From a checkpoint of a small transformer trained on Wikipedia: RMSNorm before each block.
MLP neurons of a small language model. Each row is named by its layer, matrix (up: input weights; down: output weights) and neuron, and shows model dimensions 32-127. Each number is 500 + 40 x the weight over its row's rms, rounded and kept within 0 to 999. Numbers have three digits each.
Before each neuron's rows, "fires on" lists the tokens most often at its 100 highest values on Wikipedia text that the model never trained on.

fires on: "ent", "h", "ist", "ive", "st", "amp"
L3.up105:465518558546520507562508510544486551519536461527439498430475552462457468509513459536498474431501551483472538508513527501527542492504486496508573564441502521441479516526552500498484496484610492525549465551531580507476487513488573541502512518515494489420516499533474501443476436516558469438
L3.down105:505470560412525527478474560487495560579439498461538602516507482544507526476496447494511395508483425507524504457506472512524514540477507454478508514485499454450527570517430542454493481528466449492509471561487471596562466499447440488502473529461477578458514563535495473494487516527560516552

fires on: "ag", "iz", " Sw", "ol", "r", "gr"
L4.up635:513471491536480485541494538492536495475533484500517502437490487504429495465541414589496461564525420445502592552529556557504549485447473519517510497476549473560415420540475467479503525516503461528480504499545585580477546475562459495485508517532561538505574626544509495427500500555514523521
L4.down635:474470437541459536456511448551468557552544551534644522484536570510491440476561459466436555490412513426520468572483474499470524509524505517481550496539518527397461511476459496513514548531476533601479513492543467522481503463502497458459504512522436461457447451500501531491552496499562560455

fires on: " al", " ar", "n", " im"
L3.up564:507473485470511515526536625520481504500564511520519526444471555451456585496480446585553506523490496496481560588521553464517499427453459473496478512499498467493413561536508554527548471492526505488459469453473522527486506527525474488474623483514482453517492480556430517512464483455503528477
L3.down564:502443470458500473563524538505505569441610465521491446440511558474452465529472558516433484581454534557548507486536504480533466484514525487522524487487497530437480460531438497518463535522452484545540463458453475562548489506538490472517483457502453504500500413515428503500497527497448504528

fires on: "ic", "od", "as", "ian", "ed", "'"
L8.up156:469469452439486477530518468472562514475496494531539476517513496500493525547445501489451484482541503436555539548535596487481575536483472466474569471483539528489470470576503490440517449460479411480495495384484512532554518495512541519438547520525494549504594617541475534457504449457561521430
L8.down156:571419546535500469430497462547482499480476423476500527511506472486522510538556552567584562539486529601479468547455448506469483480487513541577493501521537508505440538436552557418505537560486529488476516529533489456504429522468478503480478519560471580449496444457434477467515555519548471528

fires on: " Ar", " ar", "fer", "ver", "duc"
L3.up109:436491534450561490542557483595472484490536483551505481486476499468456457501460446525516608495478470478460548535552529520497550438480471528545470568424420520541383465514472541422566489492497506457482479528556455526509524476573558592497499460516509529455536479551415507494473476487510499537
L3.down109:514495454474472488541548460454515578494509489544582505476493530546483470495429535454493538507496490515487456554466467540562527481528535487466476483523500502530526507523494451434512555544508523562442504518518473659506511519522551531497481456501518471501517472579466540499500476526405479534

fires on: ".", " ", ",", "-", "5"
L12.up550:510536475495508549477538523509521534480461529486451543537504495494494512472514507566507535545572465505461489604526483455507424480543521521557548486474541580489519464508480541486486574442585550479461489497475500533523474493456484485451481532501469570522484518545424534446509535473501545605
L12.down550:573456499564519549470504550519528469523484501534523470520520493523488494483508419456517512497470514479588541483578515441550487568578514504560540473474491506517527467531491485537439468471492508511446534501473465447488388596546491548540496503440499490490530532550507521524482471470507519481

fires on: "s", " us", " used", " use", " int"
L3.up216:532484561470541549490455515512519481462515545493482572449563512534437556448474440501518501508562484498483488526496490513508463460532492489479505509513504514550568606553502515507630462497441556501508533466486546523493485536528472447513530548509486446575552512495551490488468523462499496541
L3.down216:430472465472462495463567522513499528467541465397598507534549523565494528469473512519443400504460515472535527510555595458447555530453502525500479475393509436516539533518472468542455508497467422480580538543435496551508484464482475479395513494506493448489483556513458503433527482505471430467

fires on: "ment", "th", "ly", "K", "um"
L3.up452:525532529512545525452536442509435464488472409542465474426497464491508454497475467419450522508478513548485488513542514407531571492430373523561472472509443548487478440525435566476458497483487538478388476520542482514520530537548564505555523519464479509528491521507554434457469516491466530478
L3.down452:492406482537516497440511442482443503551491483573475515474441507518496534478521527441442580438484496455472528426506514547469512502503525456441476541513489450514504493488483528473490551484464501447500497527512475520460517482475484431468536447554478472481500554393391496474491524531467470485

fires on: "ar", " Fran", "el", "al", "ent", "ents"
L8.up327:428440469548455507540565560510398543484526522555479552442472480378501501498466445469490513506526543480432537543548433527623544432444457553491410506479527489480499538522486531446460496540508533506505479515560512530470486569556466555477522465541491460473478555529523512467537486491448542550
L8.down327:476553454526481526535494518470528498563428484498554450462434528545491487520481582515561510523511609485545519545530548503464561434532520532515461502476516490468482462462515473511507510428516456475474437498489508532495468464499536408466527510479538483491415454485498499488429472421450510554

fires on: "s", "n", "it", "ort", "ol", "ced"
L3.up309:466447526517555575572519521465467500511471539471501507459500516548511561574551505418489522489566522504491544533482503476566511512539509413498528465520459478447513549515469555557513544541538470492518501468451546523445533554478496539529579600467471497537466467510451461531493492470605497549
L3.down309:505491570377444514466510496538492499461470459502485443466488458557534507511488480535489421489541494554485487510459496536478487487503507461520436534488451567511513553441488528457512568469469444490588448512453485558540477497492429441521532515478510562483541435423506508493484562481558549507

fires on: "2", " col", " Gen", "ol", "it", " No"
L10.up18:498408465549448548499592515475497555501562479470511485493518466509506472593512441580485493491509515476494543489494541475473440494480491470499520497453483463493517551602553520506474506472528454475424576469496538512450484490479466539534496532546414515483548534573528486573491412551475471589
L10.down18:541484532454434479502472459524542491493475495531425503451493465511544482483470579541527452496473536553494513461531412485436450526515535492571465544533520516529488465492488469520586467467453504502513458506486555496561543550561466524476519572467478569463482441488491514538543531498521502365

fires on: "a", " an"
L8.up39:444493497477513459380490490555545544463518493542530498440496421520569470539527526518510485429425527487516535526492491538524538452565469476538441515507500578470444480532494469472547505510500416466461495580497491481469498536488506446448492495482517475582535540450446504491463495479509521504
L8.down39:518493514554496478560517549551447473525495465485495512427468480525507596480477455473487491548516467553491435540525516519459518462466508526432564545422523471464495518526465521572482515489463487582586513491504491424520475521546494503517498460521452501471516451453600440441521440467528482568

fires on: "i", "o", "a", "u", "j"
L8.up419:515510450486455560426474470467534575480502465579519595482482449499435463509563430507508585494508574504475526564482521521516533416471459535501523473521521492449459506525460481497459479526502476504459572569462540508437473516516542469480484484412487533544505556555462520560533408565508459478
L8.down419:482469460501527436559478487490462464460550494484473479501464512517498554446489511499504525517485491505499452511489472517542463513509508499472522547457518484500543531508479541499515527478424499505538394469474432311559433534392476481493421530509475525421546484483465454484455475430514500482

fires on: "iss", "c", "est", "ens", "cl"
L6.up576:506473506536468553452567580595476546469514575473503551560508451474561494524514502469484606477559496557480574540457536588478493483462484449501511579522494607482544501498468531514503441537524551437462557501566572510553528526518483490467537435468496500536488498565504511530481455524537545542
L6.down576:475566507477483509497467512550481532507519505492580584450477507527518480395518441527472536473508490480496495527527530496519461515496479472531524556511439499536465521460459516466522474447511409482483479472468457482487440460517502502523468549529542557543491500547564544529489516478495438490

fires on: "'", "in", "b", "oy", "el"
L9.up501:493529523494442473545403514528546528495503487530485485466566525490539478538497478460487434473518573551541493501542580560485564484470427457553517550517489558448534508553545549477515554510418490474534489433478433532476504519556525477474519571548547490541510513518541504501434474482560475511
L9.down501:482422485526560432500500493478502430537554545516483534534539531522538500458507495531469481504552443545505517412504506489516470489525501476525443515468462488482476476465466453565438505530525476479464478546543511502529520471520498504523525443456513517408420456443488498427592490543530503493

fires on: ".", " ", ",", "–"
L12.up214:582479412478519474510480456501491428441331454495463514521535485493543487519412504571453549537477499563499496496520468498520546434531498456469540499490519541494546582486481568503557536432489473482517487499545522535465470534423504450531503533526466535522549505492550517454509521451500472510
L12.down214:526473574577464505531538472475561488534447485533560440492497481537512525548548460413531469490457506459527500494505529485530485543569496513499472479460489459427532519539470447464451447510475488597504518452517494484509471522543534454455518483504474500502459435542445480571532410548560658443

fires on: "1", "or", "av", "h", "an"
L9.up213:477525470504502510559512547473492475463549478520506577505487562408458547519501498471511450496521564541507486496481472446448408478508447532544420542502486550540481452515576526489503528466523425479512497529472459509437512512571446484583546496485449476449516501558477481494471463486506449518
L9.down213:557479527443499486457520537531485461562502516519533465499552489453588536459483505482498410467513506492515509570483415498466496464573417473491503581520498515503461533516491459575487470478523463460502498518473465454553472511499517515471507465559514465486476399503539533575474521479548541397

fires on: " ar", " Ar", " New", "m", "ad"
L5.up54:466497513481506482588612513471546469514517440485516515508480569412445470497477399524573511486515419501456545520552554493475466493485456509513461530406523507536463442502475576473490497461539499553546499539518596537420532496511516553490556546566524567484510513549526536514497571500556481523
L5.down54:485434490503463395457506454444465502497498489558507516482459534543433505499490545454490547548472442511477480448548478457497561517480587461415488544480484484448547490473477444444493556472529476635512532518464540480485503467530469440502472519515464554453448512463539519472501568431500491524

fires on: "ons", "ol", "ell", "on", "ony", "a"
L5.up220:431513500540446437511564574524522506516527532564405478476445422499499512592499482532467565452533554514435494514519529485553458529523458543507499471573494472536459503526495484496472528544484466435498616416515486516457472530542477491471517469471482536447524489524501545456471449521573507443
L5.down220:528515516519458538488425506479481524443545567490506476540525518529461556512455497428530544466494509527506467570535530473557504452469540511481453504444465459450515470416483482524449489498547483491498509491518510574545490471517472413484534509505446468405462516534440494431599453475489506556

fires on: ".", "th", "d", "e", "art", "re"
L8.up182:483488481485494529463548487467557487461467531533460480529533552517531517448556519504518543524422451563477523517527520507451495454504485522551550523476497501428514476534469534402443503384506464509484431511501524554557486509472407441487490550442443517501525492553546478497481487508522555465
L8.down182:549516530462435460512489479522473519546480493510522575522476473521476464461410462502485542487505482517527461459485521530540467541482545498448494453531508441532526450368525488510490509557513497550505537508596466502504518535435515534562536518550483441433475471488490505478478563519511478510

fires on: "w", " w", "ew", "aw"
L9.up47:474538522538497475455487563581490531504499432541502492413513446459458469521582418510506538460544577487482462416495523486513466438505510460550532453514557539503454442497518546514465496518505464436459543445542478495477469550527568515471438590432523561452490489493509501551514518469567525527
L9.down47:448443543490564487494471506440517546542473485507466536484550553513488471490498544466475523456501495449502500428490416537449453528522491515498475584485475489466522523548510572479558572501502462474503462534552500498402470504562495465472540507557515569422482480573461501555529541446482553409

fires on: "b", "sp", "pl", "ud", "qu"
L4.up63:468491435502479465523540504440582505465512501497552491547511556497481554541479431549479468409482532492514528469534574453469542505535501557496568526472510470449420496558438539518524515440499480515477517470527447528557519471584529495493510511490444487516457538519520562484515511463460454580
L4.down63:527472438481526527520464550510486565507560426458495422488506421539504509495461510461483481556469484470507508573515477596501433529450472495522481526465527512483522537420497493538522482533550554561538498433454456516441485480403530547562545490491456476483502517463492463537542440584511543508

fires on: "el", "l", ",", " time", "re", " and"
L10.up46:512598490476493513541591469505535437474476533464410519469534516537521494517531492471521484469506476538455492505578572442547549461462450463569492515538522472527474503525433550493547526541498506482515537494488423481501513558506487464506417529435516484585480378479389550471478478464489492451
L10.down46:523392465513494527558457488500498459509602528502580415499507463429488446557536495562518479587474479590477448484481500507590474482429484519545475456443479506545512494488493469540476484474462537509447541485499526464519528458516487482502491476528488462530558562503581481479539564500468455513

fires on: ".", "h", "c", "ch", "C"
L4.up460:433501479463459518501549518499509479476554481592470496457560530525522524462433515521538499429429585574478505465528503474478498463488457487491538519460564484509434465551499510526480467484445526503506526499511522509558502527471464482522482524479468617533458460500490552550475472435487502444
L4.down460:575459559523551481547446460502522542548477534505519462472515471486529437502535515503585569537498531501605532470511499466538548539499524471554528542530404439543546481477422481524512490533535483467432527546509459535440484459515497476481494461456486427526521494472451517479544480471561530484

fires on: "el", "l", "al", "or"
L5.up98:514500537466475574519479472532514429423441548546509473559513472510467502527467524470494509467447510456452559533550495513507485395540480457477564460486532484490507482510507508475481457532522495479624489507456492492526533646551500482522476469451506458585482493516418500551520503497522496516
L5.down98:492510496530487459506448493554503513486542477538525547521504426460516430493506482510515517546528478433608449548545417481521534441542498493555526461503549595486524466438498413561505504439507531557448435498488551507510516471462498442516494565496482504447505554476483516448531501478518427546

fires on: "n", "l", "s", "it", "ol", "os"
L5.up528:473469560519497532433526544485530526513486553478443520447532446485508532477512501437458537466540452431457543538504516547488489455520500521450530503505448485446451548485477508527530477499468470501464528483473497540454513588490474482507493571498458513520447492476502513505468454535528438529
L5.down528:537501554563526452467497519550518554477474428445478534489565545540521403481462515545532511501448474533504458515495451548462564455571552480574488482488500461486515526494507465516423460506486413556453505419484570548494565419432500502415514463445508430465533490436509612515559513481510574514

fires on: " ", "ed", "á", "ain", "y"
L9.up243:540554527518516470516494521510552512528536436515484465493509520582486556482462512503521542452538518554570472546483479514525567502451480487514474440506547521498427501560493488430551463536485519498489486469461533526513516502513500564446451550530539498560514588564464450489502498550469507643
L9.down243:445502507570497539535500432470468407520500553435503422530557508510478526486444519496497531504499488514518457530535488450490521502527503506514506479541481472500512527565470447453562520414440527368529524485532463477496475470545536441472448514489475497508461472454460525540437503494562482490

fires on: "est", "h", " some", "ome"
L4.up88:419443429505486454473523476523415495443504485529457546504474450488530469523490513492528437520488561505535527576565534486498438477447431491502413396379504556466502525522450586481497501428460550459477514555516525513510468488492478477492455446521499451517443553508448529446492505564511524495
L4.down88:454519438593461493459510535485569547531431474536525500516387518401465466437444555500493422447499454511462442465592520538506496431469476488512436480508484443498498548511508490499445481516435496532507502559584503512543512508426509498437465481501494527526413510561496499524474477524512502439

fires on: "ou", "ar", "ess", "ract", "ad", "ent"
L6.up512:454510537513548502517553513510459484500394524555540507507403404457457522558438507547475425508512566492465523559521479501589475511471482487538455532530510517517496556489459579409546529523472507455414483444524459553507522530512465503542564488482521461532510494497538442471494510528466525553
L6.down512:519496470485504441462486507557494428542491482495426495504516512513503457478495507405558500548460527449504510507489521460470549560469512587485517512534529507540530472521576472495502520552452528505499459529511513447492492399471408464462535482519574439413455516462502493496556529475516512521

fires on: "ol", "it", "urr", "w"
L10.up389:479468435511542578465510525484532492485476519500593539509478568529539426499537529452476454531496403474532531557527498438531523550433532474532543518509473493602525549461485555461514518571483478465470470508478455528447520489434530445501484547441502497445561536506518465518500527541594517427
L10.down389:546495447506513408483501535555513514477487432481446449543485584458461489523535550486474490476516513466430481548481472470549612552460529491515502447561471513534516528446577475497482468525500476480501535465522483489524508472543464530537502580510480495555479430516493482423521520464565472520

fires on: "et", "t", "ow", "in", "s", "el"
L4.up265:546470522455499533580510479485528507488492502508515494512525497532554467557448460443511486515533486550498480516546505565519514490537475503531491501570361527481513517501459561492527447512454522407440498485515472523533476501459531456508484482439482495571511566522551580476507528487522492539
L4.down265:486471506558502436458485501587524553401484531476489499475463473561530554427524532448460448514524492554449509525456488469504506518412537473475531488495486512407463486459445477470512446494441452490451447461558497497480513515511481539553468546476541478490488511550534428563470517506515520525

fires on: "c", "ad", "ony", "arl"
L4.up431:444553491496509488420507499547553537482500507536448471557444507495530479490416534425430514536476471483531530552499491398454497486497427558509528521531455529508497497521543536481491449509444545456500471468525465599496501560464545451474489517469422555475449473497544499512509532506503535483
L4.down431:548504484409488470511506449464519468511486495431562495549463489476458524490529506536533446419428478487472460446507492528488510475531557507492518396596456475417517590432549506586552535586526503492487582490584527492535526474475466494512513529589485437470485463518469560514511535464549530526

fires on: "le", ".", "e", "ri", "os"
L8.up226:490478493542472435367505450506477541431442476451513532435533581488512436492541503422435529573536530464529514527462522507536460512494464479540420527494404518571515467494479542415520449519448587425444496493524467514484426473510512524533488477510468512469501564525446455440414527539435564429
L8.down226:512435483472536599557455530514508523445516508555504457523467477536500506468500538487479453514522452475496479507507483510456443516505571533441577533465561479453607550513534530583471492494526547501566427525542465391498535494403550486531505513478581494458522529505565476566447534511501524550

fires on: ".", "I", ",", ":"
L4.up523:586571482454467513451574480566527530505539472558507491529489420529574560531497471425432571517505535465485480488479505533495457485475479541510499505465434516384468509495496559474442510503424598499473494495561545478520506497580479548504526462479476496502470443511459485539567479503531548502
L4.down523:499406542550455567555436527453483449501495556454546506468433546464466463464500590549529442528512492514515482456516533467539523490484503502552524518534548473550573466475477451495537497524535438457551498472508405580532517419461496438504494542493517502467549532502461512497474465474442551541

fires on: " h", "b", "m", "p", " exp", "c"
L12.up117:605518401533440422516458508483439501455426510486569534529481552372473515538458526450474557499526457568558496489542545574468536458511466484532447476503554587496499480515485484509491501485480505501467506462523504532556487463514463490517494498549563467565524562519559469535452515541533544430
L12.down117:513557481484465489474545483485610530493449533483501481550466517524479422504451484494489538479503542386575549441526495479505510576489479541520512409541502549464510517564479484480531464524476512625517481478470498658507528483439590494518513532588513489477519529561561519450452540502545505541

fires on: " Comm", " comm", "ol", "end", "urr", "eb"
L4.up300:486481453523458496483503540539551496473442485592525500472506454518472476587503373439515570494578432470556495555533542511558459529451482527504537437515494486539519550508525546429459505543554544514506510501557494539465488562564682518548555508512508452477522544498475528518467502509566521500
L4.down300:463454498526542435502494537467467522583480480567397477546505510514472466443412460460452546514509538473493429460463492481455585476546526490563464509539436496513465491501454441551481533582538468520432477529526583550514503521473499511512541475525497526479521515520540511464508550388511522537

fires on: "ent", "ion", "age", "ine", "ence", "al"
L8.up546:490588560531529519523530541507441474549488535576415545485478507568476516505436487475459532483478567476496533453533489506514501463486448516478458560541530549495555488546521524506529507464454582466536564438519495505536528506597551478483528500475541503494529537515447477476474429496472577428
L8.down546:511446468503525487528473487524501521505542516465505532534507452437521495450513489502543492559573401565529509519489492468468521423536531505527515507483430482514493509498482480500470471528527431475527468549500503408479510473457470495512468512463517496442517509504546537488489513488618416488

fires on: "ay", "h", "le", "ough", "hen", "ome"
L3.up620:515556451512463528548511528518477544495451523493503564412542498531500492578496473535484478540476455508472499537527568475497468482446510487484465480472474508476496543510472509506466474430541513483526512513552513517459489502449465516503473513540482424547493587533494524435495459466559557484
L3.down620:473518418475527507491529521515491459512476500492563585492507521498453503460472512488509462525497470553494594536501501480463385475465490539470534424500496537466544451563538551505427541528448505548518545474460513495553531573535471494422534526521527505493488488551489499532564471526511532496

fires on: "el", "it", "c", "is", "est", "os"
L6.up390:481384527536494590508556519540473547421468525496479547475526477450587453488560516483486529489581507543518544520520502530517526510480445426488518556476477555398488534515509557545539424603479522486476529519494581538558546499488495526540589476475508476477480518554492451517442521463523518597
L6.down390:520526449477478439543489496491556466482570499545422591536568550479538509475456521515537510429485438497515504487456518469489475584488487539478531437539543455463469561517462473475473511511467499503452543437492482522512477487496467520597553454505491570481434436446576514540455449428524518461

fires on: "e", "|---|---|---|---", "d", "c", " fl", "s"
L9.up131:450473536481478488421478538460473459436461569435506493487479524514519486499554543509488527474477444616480519470554440472530585428463492562537537541549525494485575407509485582492461528502519499511480550541462526552471530554454458412495467515523487598536474545495515424503503494498437444543
L9.down131:576477487551500491492535501453498492551513553430485558434502432493457524505482453527562475466464517493497551426511554475551379500506497500477533504460498503476496518519544496528512422514552444476492464543483499545468528505503511481490574456559487505512487429431492500536584528596548535482

fires on: "w", "ol", " w", "on", "ly", "g"
L9.up207:427495491503480532476573514510508481476541487535495559464502516498496495520569445534486455506511539529493462493533460504511478528448476469472527497513502532455446491510507568439477488573422409467546597535508491532502515512516513510473476509463566516406503554530512451469489459521548500550
L9.down207:458492480437534511481452521457518493516533491439467447500528451421501507463482509463481508414463434467451443468503499510473508539496467502487476450460437460468509570443483527464498497470471457438521503520508439518503474515644513498488520522488435483474502527542481515484461521397471513436

fires on: "1", "y", "ime", "ie", "h"
L5.up307:399474499558484471545597477545508583464556516532547546530554554523523552522493477505530524442509496545541528492515552395495519450548468510548470505482571548499479493503556554460468498434434489453424479568493520539518512509561564555455491449521489540568433527555496528501532473458594514467
L5.down307:547519503481483476557492432514506462601441506523472482621505444489573572531438516472502470549490510476514473536519584534485428469519484525499492536560490452469541506489516486480500464508539503490476557506458537417519496548490529562521493522621510491535476420458475495558517514545462503503

fires on: "ell", "arl", "c", "age", "H", "."
L8.up612:543440523573452496491493526529475494511444543469495503554519458486520547469507473515516498475518507489430497437517501459478573501419478503554490439494516508503461513501482539459462504491490521489552503436479494495463519487542528449495557524450457556569511523499474540518509478444471528464
L8.down612:486513429488574509573459448500568498467556478516526397452501585479527510514519537510519531574464480441542494514490506505493482564544463529439569517514514459445513505481506492530512467492542564456441548518472539584500447534438478553539464491524479432475465492547504435503563508504515523521

fires on: "95", "93", "96", "ed", " of", "ic"
L3.up242:419581415420499487466497486500519573536526470500574437499449487463492465586435421509452498458525512503558508515474541479506533495519434462517471497552473451524511485529534464507382489509533457485405543416446519505455548524512503466491507448459466548541543579516488554497504450569497546491
L3.down242:555502546445485471482488476485496488492478550457474440493524494559521486503510530544416495519377509446443441528473543559517538529532571533597462484530504536469537487535493462477494527520498520509469410547534450407560518445458506477471491457530578545546500449491446480481431464479410411530

fires on: ",", ".", "-", "th", "b", " th"
L6.up258:490452455515523495469518475462494524487463465554573538471528516417561564536529469447450534452485528567517525447572550475485506473491475475485559482502462497510548533537418535473469555505450561468435487431453526499492478485475492507543516475462438480534493463553447452472536605492504535502
L6.down258:504551534423486529551426479502457443495534527450430458495477410504517492386504559532487500518523509500500462535482510484546511541497528508566559559471484509519540405443510471513544525491522505486499505487484487501540520465484589518513466441523527563534544497458533524465548541518396598526

fires on: "ly", "y", "á", "E", "ely", "ro"
L9.up565:465428533540490524516520431521551454490453381599491458461590461512552464470480489481533447513482483521576498495577467504476498473507488444466509489470551511476519517554453478424519481517439440467516471459463442535528505601499504531528442471545471595534526592507499453544455542546531532523
L9.down565:484572578462575492586443447472513487555468431485502509524536529544495512527488560539473570495506497526506412574497501447432440470538517555514523529525524473513490508485523410487512544473514507521501504449503514473505509461530485433454562457558539529525522409493508528444527524538508550489

fires on: ".", " of", "ter", "or", "ather"
L5.up404:490481577430447498497506472488481549493527557570454429540553522468545522534451515525532537449476560520482521530540498434509502518582452537452566471458495540458481450509546498506470488454478513434473418482532470501537533498550503475544507494448433472480441485522448515505448507492556604517
L5.down404:460539465484504524488568521469529544487522427518484501474456458419468526491562523526522434390580515512531432531548544456541490567593499434439540574595541474530497526482441408456506476488551452450455563505527458514495523470594448521519568461458477473501508488445518513497485452468517488505

fires on: " ", "o", " H", " C"
L5.up377:532563494418483490507468535512542496459497475490535462471579528475533528519458478533516513581434540528513518492495509537511435454525482536508485532456468467556461468545492562503526451484473536539512487538532475570434484519505453498488472503543484459559526480551510508537515455505486516429
L5.down377:467414481522521508458464513463531484523546492488540459533545509400514564486576529440556524458509502483572574490531464514457485522559514474469514497474490499465520499495579545494464526503543483425485489533495454577486525485485506524518521412477471458526561544524482575452432552465513532529

fires on: " l", " d", " t", "T", "P", "B"
L12.up348:503474482507512552472448528482501497512470494527543547506452516513516457513613519522457458489543533541503490563536522533525476526512500426512451534532501647461496484485469516466504437493494571519454492485454469490486536534512516581513525444472550525487486533608516488514484528562556489559
L12.down348:513501529493411547491538498503553511544524537516502489451503485429467557520507489520523554428478513457516440435512485513507507511462564520536507522528538477485512591489528500487429538520510475493540502488554514517536548517454542462524469444493481502510496462434500557477555518495460489490

fires on: "or", " of", "y", "k", "h"
L3.up583:547641548444478533509549448436481520489496468522446499478488408512547518493498435585511471504478598523539554477508511496480428487496468473554514542422540511456471520545510506494482547445546488486511508465428536507494520489516468452471440524438450532553442517511542535509445393527529471472
L3.down583:518539456566539497513539537521527518439484511524494447508468513437487460437537516541560537366415546528474525514467512473514549569484527444556532411484500506496443454514584518536528488583471508565468464441493538434525573418548577456529514424461488546444517519434552548455506499477486561540

fires on: "or", "y", "m", "ty", "ure", "age"
L9.up231:560541437497511523518586433540472525507441465542486557480439488503512468552504386562490552536479539619480509437555581476441484494563469506507434496502492466505429459518466532514445553441506473470511465510527509490468529505479500498484485515498559495538466501482521504579427463531586501453
L9.down231:530476546490498410510502526493504543525519485498479518452499573454522448463532543412487543506538465420469491618431512524504498454514513490531524539490481470478509450562451450512475453553547567487508484464536505416504555411497553511517486533514528461520463574478504561528466497488532523521

fires on: "op", "enn", "ff", "ius", "ip", "ut"
L5.up342:454481472606497463414501512438524487439477578471504583496519508495458482445514490477561474519474523513549528538503576394497541502545460520587541539461471572542459485534523518474511496532452500484492503561565533536477479551543548532597470512500520589495469549545470462457482533487524474527
L5.down342:460462550536449487544561485565465413506566495509457453479555459534542540465497506526557481478464538530449560517473519429457490504463540550578557484521536509465556484451595495501515516503527430504503494435517485518480483484507477572547476517413433539585543583429531462465523565480536422498

fires on: "r", "al", "d", ".", "ter", "ield"
L3.up131:481532549418486478517519463550491459474501564523439497496570445515545589448457509503474522501472573491505489481528560533453483507531422484524562513491523525452452499558546563434435483503483456478450455513525528501598514489519488444457519577489447530513432496492538542565393475493501497513
L3.down131:497442485587410516476517448497487557516520451550441415538539493519505518454543458510481494469483524421523574542411545435500516551455498496482538542526528493498512445428432504517432527525540498507463392432540498495541504448487600522536498455490522461556550495485515457526529518533469506446

fires on: "ant", "c", "p", "s", "arl"
L9.up526:514504391530527483436513552464489462473517543525538542496482508372461511539451476472501502445524565513542544528493507451476602453480509500519498502462493513478468541522477449519528520569498542489478526519433524498533506539537496544525535479493399580564490455505575476522429464498487453410
L9.down526:463501485475546578487497469521539568481441532462539455499498426499481490543552504483480495519546470462462518502441461518470507554489489513499516488561470508499482573504551511536499497537453517480469421555460502560499569514467536500500508529496483562474601489502511590457551535464538441544

fires on: "C", "ad", "ost", "A", "c"
L6.up237:457531542531478490437508532537426530505464404497459527463492416564450507467412506463523494490472508525524563466532519516462456520497405486545517480485560532464460515536463532440506462490499490498523545458529534498511516564448536472482448495477514513469458443483487511546422457435527502488
L6.down237:516512478489554437483445510519543443422547479497570535561508525462488533433477514516585432545530443454494413470485515530508444495459514476488511502557408510534452470451468449486516557518493516526417481475548524509505475482520443544513486501494515467517553438500498499500555538491565539531

fires on: "le", "ar", "her", "e", "l"
L6.up180:509508510513488548452496474563524472412507488459501564476583481582505433447551481458474538533614559506441485470495525542556495406461459484523478490528486499534535513506509543527522499502501527476487467475504456510507481603458509488556494501516546511550477529551419535561487519471488503487
L6.down180:570424525508523515511517579492582517485517480482501464487559571510510480501476478469409525506525493411497550524441446528498510497480531553515502553509537517549473508489431540510526483464523477510590479463572414509538525485473534463572472517452539413494520467479532549562493532458417531559

fires on: "arl", "om", "el", "est", "on", "omin"
L5.up588:475454495467447503455543539534513493444510528539481474556561451456560465547493525506489467409487555478453604473513545518508492448506477501541518437492471554506460507519458547446484504500502539431473478486521509538483496560516460554539442378495467521557461467510495534466398511563511583459
L5.down588:496517552503541536512503598546497494502471478501509432522538430494538537468520528505501416556547445523481498499492485497529470482501453564470458578502548474504522585423453406488490591543447479486530464523527350491574489495549554616475480416486479478454492412489467483483497486476516510515